Part of a small language model's weights.
Size: width 256, 2 heads of 128, MLP 768 GELU, vocabulary 2048, 6.45M parameters.
Architecture: LayerNorm before each block, biases, ALiBi.
Training: a variant of Adam for these matrices, 290M tokens.
MLP neurons of a small language model. Each row is named by its layer, matrix (up: input weights; down: output weights) and neuron, and shows model dimensions 32-159. Each number is 128 + 24 x the weight over its row's rms, rounded and kept within 0 to 255.
After each neuron's rows, "fires on" lists the tokens most often at its 100 highest values on Wikipedia text that the model never trained on; "fires after" lists the tokens most often just before its 100 highest values on Wikipedia text that the model never trained on. A number after a token or word is its count.

L2.up742 [128 109  91 115 101 141 121 138 175 112  75 148 158 164 167 152 110 230 127 106 124 121 104 129 139  96 117 150 122 167 135 118 125 122 108 148 154 133 136 158 137 121 141 123 130 103 129 128 113 123  91 124 110 138 122 139 138  87 141 132 156 146 140 107 139 101 107 160 109 132 144 116 138 114 146 132 122 105  94 165 156 161 136 140 140  98 104 117 137 142 125 100 124 161 144 121 124  67 123 102 140  96 137 138 102 115 149 128  87 125 134 120 160 142 114 109 137 105 122 139 127 167 117 117 104 157 173 139]
L2.down742 [160 135 141  97 138 113 134  96 127 104 138 126 161 108 141 147 128 106 110 181 160 130 129 116 168 123 131 133 131 161 145 118 112 116 123 112 130 151 167 116 123  91 107 170 138 167 122 112 163 111 125 129 154  98  78 115  99 126 160 110 100  98  96 112 110 149 103 121 171 112 125 132 128 133  94 104 129 135 129 130 133 133 130 131 139 118 145 134  93 137 120 109 102  94  62 135 156 149 114 182 118 142 154  72 149 111 132 131 132 144  70 146  84 131 134 132 151 114 175 118 122 103 145 132  98 115 142 145]
fires on: "," 28, " and" 26, " which" 23, " she" 9, " but" 6, " he" 5
fires after: "," 70, " 2018" 4

L6.up420 [ 94  94 164 128 132 144 136 135 161 114 138  95 157 158 118 127 161 121 118 133 124 155 105 163 143 184 183 127  91 127 128 109 122 178 142 145 128 105 167 110 127 111 104  74  96 121 151 148 122 176 115 152  84 165 159 133 118 129  88 108 176 177 117 121 123  72 126 149 132 123 118 152 119 139 126 142 114 180 144 129 158 134 106  89 154 124  99 155 146 101 127 123  94 110 111 127 115 125 121 107 118 150 144 106 142 146 112 151 119 143 153 143 103  90 126 125 117  95  72 120 104 142 139 147 127 177 145 144]
L6.down420 [130 154 141 134 102 137 128 100 124 168 148 120 160 105 121 142 137 117 128 151 116 100 143 110 144  78 180 120 138  97 186  92 128 149 174 156 141 137 104 103 112 124 173 169 166 113 114  85 105 136 141 143 183  84 114 166  95  92 114 131 122 132 163 117 187 167 160  90 134 135 127  71 136 127  98 129 129 120 127 105 190 142 163 139 115 131  94  79 113 159 123 136 127  92  95 115 113 123 134 156  89 143 118 163 137 124 165 164 130 148 136  91 108 118 107 155 123 127 195 178 148 105 116 156  78 153 136 135]
fires on: "s" 66, "u" 10, "vi" 5, "p" 4
fires after: "s" 55, "t" 15, "es" 11, "d" 4, "les" 4

L6.up577 [149 122 118 104  97 135 150 120 135 131 116 122 135  69 141 175 175 142 133 133 115  99 162 119 173 138 126 164 155  68 126 100 112 115 185 148  92 137 108 137 139 102 120 103 116 110 124 121 138 140 151 162 133 179  85 153 132 143 105 124 126 132 142 122 133 159 114 125 131 117 107 126 130 116  86  98  87 152 136 174 127 151 134 128 140 159 118 140 163 138  91 122 108 160 100 156 120 174 112 126 126 134 139 104  91 141 170 132 114 131  95 165 136 138 153 174 147 175 105 139 129 119 113 115 119 175 143 151]
L6.down577 [ 69 161 119 149 124 119 121 109 142  82 109 113 113 157 158 145 113 130 137 174 131  94 120  96 106 127 156 105 105 133 125 122 125  68 135 153 152 157 129 104 118 107 109 134 134 186 155 127 132 142 119 101 113 125 120 157 163 104 142 131 173 136 130 118 144 139 117 121 126 154 113 145  98 150 136 140 111 118 125 117 141  96  84 102 184  90 128 130 127  72  74 146 151 127 161 137 115  86 126 160 132  56 120 119 106 129 139 138 118 113 131 143 101 171 106 127 134 130 142 154 109 137 115 109 115 148 143 136]
fires on: "hi" 22, "a" 20, "ic" 9, "ar" 8, "ick" 7, "op" 5
fires after: " P" 18, " Pe" 11, " p" 11, "amp" 5, " part" 5

L6.up443 [138 135 105 132 125  93 111 139 181 140  81 164 147 110  95 137 143 156 136 143 138 182 168 146 130 117 141  94 111 166 114 141 111 120 149  88 118 165 114 140  51 108  91 123 111 114 101 169  99 127 128 134 157 144 126 123 176 136 167 117 131 147 143 109 135 166 107 125 109 160 100 175 107 101 139  84 105  88 164 154 114 169  92 139  69 116 137 138  94  80  84 104 106 153 155 152  80  95 159 105 101 130 118  74 108 114 118 140 121 155 133 121 153 101 134 124 141  85 125 135 166 126 108 146 140 126 194 129]
L6.down443 [134 127 121 107 140 104 116 134 131 124  98 181 128 102 157 172 111 160 111 107 115 128 152 147 120  76 162 143 115 107 102 119 146  94 133 140 108  90 141 145 107 116 110  85 115 115 158 131 107 166 130  83 120 121 111 143 126 162 127 116 114  68 124 133 144 118 120 132 135 100 130  84 131 118 149 137 163 132 131 115 166 140 174 156 123 130 134 123 107 109 162 133 110 141  97 107 139 116  86 123 134 159 148 137 110  97 115 108 115 120 144 118 102 117 104 133 125 129 103 113 136 135 101 133 115 118 125 153]
fires on: "d" 17, "n" 12, " but" 12, " and" 5, "la" 5, "t" 5
fires after: " E" 15, "," 14, "ri" 13, " Pri" 5, " M" 4, " g" 4

L6.up48 [103 153 147 116  72 117  95 117 104  97 104 125 113 101  97 143 117 118 129 100 115 175 143 149 135 146 106 120 139 107  97 188 124  47 181 106 110 110  84  83 126 163 108 131 147 150 156 100  94 130 110 140 118 102 107 121 155 171 116 126 116 149  98 148 107 130 157 136 128 155 118 122 130 102 188 111 132 105 135  78 124 163 166 138 134 128  87 144 160 122 134 166 146 153 125  91 138 127 143 108 144 128 146 107 127 135 142 116 139 167 116 160 125 115 117 135 112 131 111 187 146 110 103  97 141 166 153 138]
L6.down48 [148 121 123 174  86 108 108 153 186 135 136 147 156 139 108 173 144 102 113 149 122 155  97 148 132 127 102  97 105 110 157  99 144 190 165 137 144  86 118 115 133 138 128 124 116  90 152 118 116 116 103  92  96 127 137 120 150 116 152  68 129 114 130 154  90 139 139 160 123 130  88 149  94 143 121 116 161 175 137 123 110 120 138 129 148 117 126 131 140 148  93 117 128 103  95 124 129 119 134 155 132  99  95 120  79 153  98 127 111 117 127 147 113 118 158 133 120 111 107 112 163 133 113 146 164  98 160 139]
fires on: "n" 20, "l" 16, "er" 12, "in" 11, "ver" 7, "il" 6
fires after: " V" 22, " De" 14, "ne" 13, " O" 10, " de" 5, "s" 5

L2.up143 [ 96 119 116 132 113 119 155 144 134 163 114 148  92 152 110 166 126 175 165 102 107  79 136 113 173 104 135 100 153 122 103  90 107 105  94 117 145 134 194 126 145 124 127 128 128  91 162 124  98 135 145 151 150 153 140 151  94 115 108 103 134  91  92 144 151 142 148  81 159 142 153 142  96 105 121 130 155 134 113 120 160 115 131 114 136 147 126 126 105 100 155 120 102 116 100 163 154  78 172 127 112 109 160 142 128 110 126 151 119 137 133 143  70 110 143 153 173  95  76 161 142 121 117 116  97 152 142 141]
L2.down143 [126 156 157  76 120 130 175 105 101 149 106  92  98 117 112 110 148 122 128 170 126 118 111 123 122 140 133 129 106  87 167 107 155 163 152 125 148 145 129 102 136  73 105 142 123 106 109 134 135 131 168 139 107 162 129 120 122 136 129 135 114 121 132 149 145 127 151 117 171 121 122  60 199 162 141  87 128 135 155 129 147 132 136 101 119 128  85 115 120 131 108 135 120 107 122 184 147 180 152  98 130 106 160 143 126 152 142 120  86 144  91 151  94 149 136 151 125 168  93 146 107 121 153 163 117 134 139 142]
fires on: "e" 23, "E" 16, "T" 12, ")" 11, "C" 10, "t" 7
fires after: "S" 33, "T" 10, "D" 9, "A" 5, "C" 5

L2.up739 [163 181 100 132 115 131 142 157 116 135  99 127 169 180 139 146 163 161 145  80 130  93  96 119 167 121 149 141 149 166 120 160  92 100 156 119 110 118 139 129 130 155  98 131 121 154 133 138 103 119 155 117 148  79 118 174 108 172  90 100 165 102  97 115 112 132 138 112 182 120 142 136 105 125 104 134 110 133 143 125 130 168 142 176 119 167  99  81 124 115 201 152 148 155 151  93 141  79 151 116 160 144 130 109 117 115 118 140 137 134 115 148 127 138 114 149 150 102  86 156 110  77 135 150 131 153 139  94]
L2.down739 [171 129 140 109 102 150 160 130 125 174 116 126 118 114 170  88 159 145 110 107 186 116  96 124 149 149  94 151 128 121 105 138 164 155 107 140 166 147 133  74 108 134 148 143 134  85 161 132 143 122 122 115 123 149 116 121 206 113 110 123 128 135 153 143 160  90  77  99 126 111 107 132 131 131 139 123 100  92 117 135 143 171 123 114 137  86 101 101 150 106 147 125 147 107 100 199 136 149 124 107 146 123 108 177 130  84 162 145  95 109 131 107 171 125 163 135 138 150 147  89 145 137 117 150 126 116 112 119]
fires on: "o" 14, ")" 11, "u" 10, "or" 7, "a" 5, "am" 5
fires after: "W" 15, "T" 12, "B" 10, "H" 8, "L" 6

L6.up723 [153 167 125 132 133 126 108  97 108 132  91  77 158 120 129 140 155 163 135  91 133 138 146 180 112 123 124 130 108 139  78 131 122 114 168 104 101 114 123 154 122 134 117  90 154 151 114 158 138 104 140 136 139 120 100 126 105 138 168 124 160 168 102 129 172 138  89 149 137 117 112 105 134  71 128 119 131 118 136 195 173 112 144 121 130 124 128 169 139  88 117 124  98 129 103 117 139 118 136 160  50 126  93 110 121 137 117 110  88 187 143  98 127 104 118 135 154 165 118 130 148 112 134 170  98 112 129 119]
L6.down723 [138 147  84 150 161  53 110 153 129 154 137 119 138 104 129  96 156 134 123 145 140  98 137 160 101 167 127 147 115 168 144 129 154 134 134 150 122 121 126 150 149 144 126 107 116  99  91  89  84 138  79 178 155 128 148 150 134 135 120 178 108 150 165 110 110 135 150 147 122 114  97 144 113  98 151 160 121 112 109 107 117 142 126 129  69  99 116 119 112 141 155 202 134 129 136 134 130 106 154 125 169 152 132 111 115 145 149 146 118 149 116 112 145 120 150  85 144 116 109  92 109  98 154 131 133 145  91 120]
fires on: "ed" 28, "n" 16, "s" 10, "min" 8, "er" 8, "ur" 6
fires after: " M" 15, " m" 15, "hy" 12, "ch" 8

L6.up763 [150 164 152  73 130  60 112  97 122 103 105 104 132 140 149 132  99 123 119 127 146  94  95 106 105 166  79 127 143 134  93 159 100 159 140 129 121 104 117 118 116 164  81  91  97 110 154 117 143 164 152 182  94 143 157 143 151 161 123 112 178 136 156 146 157 149  95 150  91 138 163 150 153 127  92 159 113 123 103  92 112 148 137 118 108 113 110 114  92 150 116 129 136 124 133 146 158 130 165  96 134 151 143 170 135 132 160  89 122 136 184 155 103 123 104 158 118 125 132 123 127 135 149  97 134 141 129 112]
L6.down763 [148 161 144 135 116 118 117 143 102  94 153 140 105 147 121 123 155 107  87  78 132 103 116 164 170 176 176  88 185 109 133 150 120 122 149  82 185  91 123 112  93 119  97 161 136 119 112 125 159 100 129 112 151 137 155 119 132 116 150 137 140 130 121  82 108 145 131 151 136 116 130 132 145 113  83 122 173 112 106 146 151  98 144 127 161 105 144 119 168 118  97 118 125  84 128  84 113 123 113 116 102  99 129 119 104 172  90 116 134 129 133 124 117 115 134 142  90 119 136 110 137 141 128 116 137  95 135 136]
fires on: "-" 30, " ex" 21, " dis" 6, "tro" 4, "ver" 4
fires after: "-" 21, " the" 12, " to" 11, " re" 10, "---|---|---|---|" 5

L6.up130 [135 171 127 152 118 125 121 165 173 128 156  95 153 120 132 163 153 173 127 131 148  98 111 146 117 171 123 160 138 119 142  98  73 183 146 110 128  95 106 133 113 130 116 123 101 150 100 100  94 136 100 144 136 147 130 136 159 113  90 134 148 191 163  98 119 105 157 102 150 136 143  99 116 137 163 135 160 138 132 116 138 155 155 159 108 131 128 125 125 153 141 148 141 139 149 137 179 112 195 146 109 115 128  99 102 179 156 174 121 126 125 113 100  93  86 169 123  99 136 111 124 152 124  95  90 183 116 137]
L6.down130 [110 108 147 122  98 106 141 128 132 143 112 133 125 139 173  83 118 143 121 137 111 117 156 157 124 144  97 111 146 110 111 161 146 124 118 126 149 141 171 101  92 104  99  96 168 123 134 127 152 128 139 104 136 142 138 178 166 131 172  98  93 101  98 147 102 123 173 146 121 120 125 130 131 140 186 118 108 101 108 134 133  82 116 156 132 152 105 143 107 202 118  99 106 152  82 105 141 115 119 131 134 150 144 147 137  89  98 109 113 183 137 134 155 164 114 157 157 137 149 112 149 176 184 137 117 105 102 118]
fires on: "c" 35, "y" 32, "ac" 8, "b" 4
fires after: "s" 21, " fa" 11, " a" 11, " su" 4, "o" 4

L6.up706 [152 116 156 125 110 125 118 115 133 128 151 137 128 122 134 164 136  94 131 129 121 180 104 143 134 104  99 152 145 112  71 136 147  94 117  89 120 108 158 171  92 123 164  82 106 102 165 120 150 154  84 155 107 149 128 141 114 101 121  82 100 135 157 151 123 122 138 149  86 156 163 149 124 108 149 119 144 134 123 107 134 125 138 131 129  87 105 142 118 121 108 115 120 120  58 124  97 137 135  98 150 118 166 169 106 110  98 114 143 143 141 147 116 113 109 148 146 117 135 108 139 129 175  88 113 117 113 137]
L6.down706 [123 122 112 116 145 174 125 100 102 137  84 135  57  89 136 105  99 161 148 150 118  94 125 115 120 125 137  45 109 100 199 111  84 130 114 125 113 137 136 146 161 170 119 141 162 117 103 180 152 100 123 116 145 116 107 158 155 122 167 123 152 113 146 164 117 136 134 127 136 164 130 159 126 152 168 136  95 130 111 153 112 116 152 150 105 143 133 125 137 123 168  90 158 140 133 150 146 122 120 152 108 110 106  96 149 103 142 182 127 142 123 103 126 108 147 104 106 154 156 151 119 125 145 155 129 123 146 104]
fires on: " " 28, "D" 15, "C" 14, "s" 9, "t" 8
fires after: " an" 25, "\n" 19, " \"" 9, " con" 6

L6.up214 [135 100  72 107 152 104  53 123 132 133  84 106 139 127 145 105 157 154 122  91 128 153 138 155 131 120  99 146 129 140 130 137  78 121 131 131 129 111 125 130 147 134 123 148 147  96 108 110 132 142  93 162 148 125 138 142  96 139 130 115 123 131 116 154 166 127 116 145 144 118 146 143 151 141 165 107 138 140 144 112 137 169 126  79 159 113 140  84 119 100  95 175 139 144 139  95 146 118 112 171 136 165 121 124 128 127 101  78  83 167 136 121 107 150 108 143 177 118 141 144 141  92 131 160 108 108 116 119]
L6.down214 [138 127 117  78 108 102 123 119 136 109 132  82 115 125 124 128 126 184 127 149 134 139 129 106 133 120 121 150 125 126 149 111 113 139 103 115 145 147 128 146 132 164 124 107 112 123 129 111 126 126 131 102 124 136 189 152 100 131 120  93 143 145 146 139 142 141  98 111 149 130 101  87 102 118 121 119 147 161 118  97 127  94 149 149  74 102 122 178 134 145 123  76 102 113 145 112 122 124 114  91 203 139 148 137 148 107 135 124  97 131 148 140 152 123 140 150 156 106  71 170 113 119 131 124  47 112 133 148]
fires on: " cl" 21, "at" 21, "all" 19, "w" 12, "ur" 9
fires after: " T" 24, " st" 18, "st" 6, " D" 5

L2.up386 [160 120 110 109 118 156 116 109  94 151 145 108 116 110 156 133 137  88 120 140 108 131 136 195 120 144 118  97 158 155 134 124 106 155 137 149 112 111 130  81 147 103 168  89 137 111 143 162 109 158 102 120 118 141 137 149 126 150 110 106 140 154 139 143 165 114 130 142 137 125 151 110 119 156 129  87 105 127 145 161 129 122 101 146 105 160 127 205 156 118 137  87 120 136  75 109 157 125 120 135  92  98 142 133 114 133 147 124  87 134 112 135 145 136 113 129 138 125 109 128 173 154 127 160 145 138 130 147]
L2.down386 [131 103  88 134 149 105 121 125 107 163 164 153 139 116 154 134 110 123 132 130 176 121 123 113 114 125 142 153 130  89  75  89 150 137 109 114 130  98 138 168 137 150 155 124 143 144 104 123 116 116 117 118  96 125 113 154 167 119 135 129 136 144 114 148 109 123 147  99 137 117 108 153 103  72 152 121 206 134 121 138 140 101 156 109 189 113 114 146 145 118 171 157  71 113  78 127  89 102 106 142 125 110 128 132 175  75 131 175 132 119 120 124 117 112 151 169 125 135 119 155 112 127  86 135 136 123 109  79]
fires on: "u" 17, "ate" 16, "t" 14, " of" 6, "á" 5, "an" 5
fires after: " P" 24, "id" 8, " V" 7, " D" 6, " Po" 5

L2.up675 [132 137 152 127 154  90  92 101 140 135 125 149  89 136 143 103  56  92 124  75 136 148 109 153 114 141 116 132 143 126 117  86 129 156 133 153 147 137 110 133 116 108 119 115 111 173  96 133 119 132 107 101 100 177 164 135 162 121 112 114 137 112 147 130 187 157  94 174 149 145 139 152 106 116 107 116 117 154 137 154 108 131 155 108 109 116 108 151 130 101 142  68 148 168  89 168 129 142  99 132  98 121 105 140 115  95 144 124 131  86 164  88  96  91 100 134 132 163 123 129 124 118 147 151 103 133 123 161]
L2.down675 [143 126 177 120 169 163 119 166 128 127 129 139 120  58 153 136 117 136 166 151 154 114 132 127 111  87 125 141 169 114 150 101 121 134 146 134 130 139 110 100 144 129  75 127  83  43 147  73 134 148 102 133 147 107 141 144 130 160 141 175 110 112 127 113 144 156 117 150 123 160 123 129 130 136 172 100 117 103  92 103  87 114 154 121 124  94 133 141 129  92 144 122 138 126 119 138 143 130 132 120 172 166 166 128 194 179  74 140 131 110  91 102 108 135 142 147 126 157 135 112 125 135 135 119 112 109 128 165]
fires on: "L" 19, " " 15, " W" 13, " lo" 11, "R" 5, " w" 4
fires after: " |" 38, " A" 12

L6.up557 [ 97 134 158 142  84 132 116 137 158 118 116  99 136  91 137 117 135 153 154  95 112 107  99 117 103 121 157 125 124 105 130 118 134 136 172 150 133  96 110 124 107 127 124 142  83 106 151 141 112 126  97 156 146 140  60 123 167 115 172 137 131 130 114 116 174 124  94 112 113 136 146 111 147 121 116 120 108 131 107 152 194 144  99 142  97 156 155  92  90 109 120 108 101 147 141 105 129 128 183  98  99 112 166 152 122 157 127 152 111 151 169 136 125 118  96 163 175 143 119 118 136 161 120 119 135 164 125 172]
L6.down557 [132  61  85 136 179 104 128 113 120 125 134 149 176 157  93 155 128  96 167 141 146 147 113 137 119 146 117 180 126 112 141 121 140 103  83 117  79 157 111 149 136 138 123 113 151  61 111 172 141 159 123  94 109 139 142 128 127  89 123 132 132 101  98 105 103 126 117 177 136 113 119 119 141 136 153 150 151 155 152 142 111 139 137  97 126 134 111 141 172 158 112 124 146  91 100 129 108 128 109 109 148 115 122 118 120  80 121 149 138 123 127 170 123  73 155 108 128 129 142 165 145 108 182 155 141 120 122 154]
fires on: "cc" 23, "amp" 14, "ca" 8, "co" 6, "ic" 6, "oc" 5
fires after: "s" 31, " ex" 9, "x" 7, " a" 6, " O" 5, "o" 4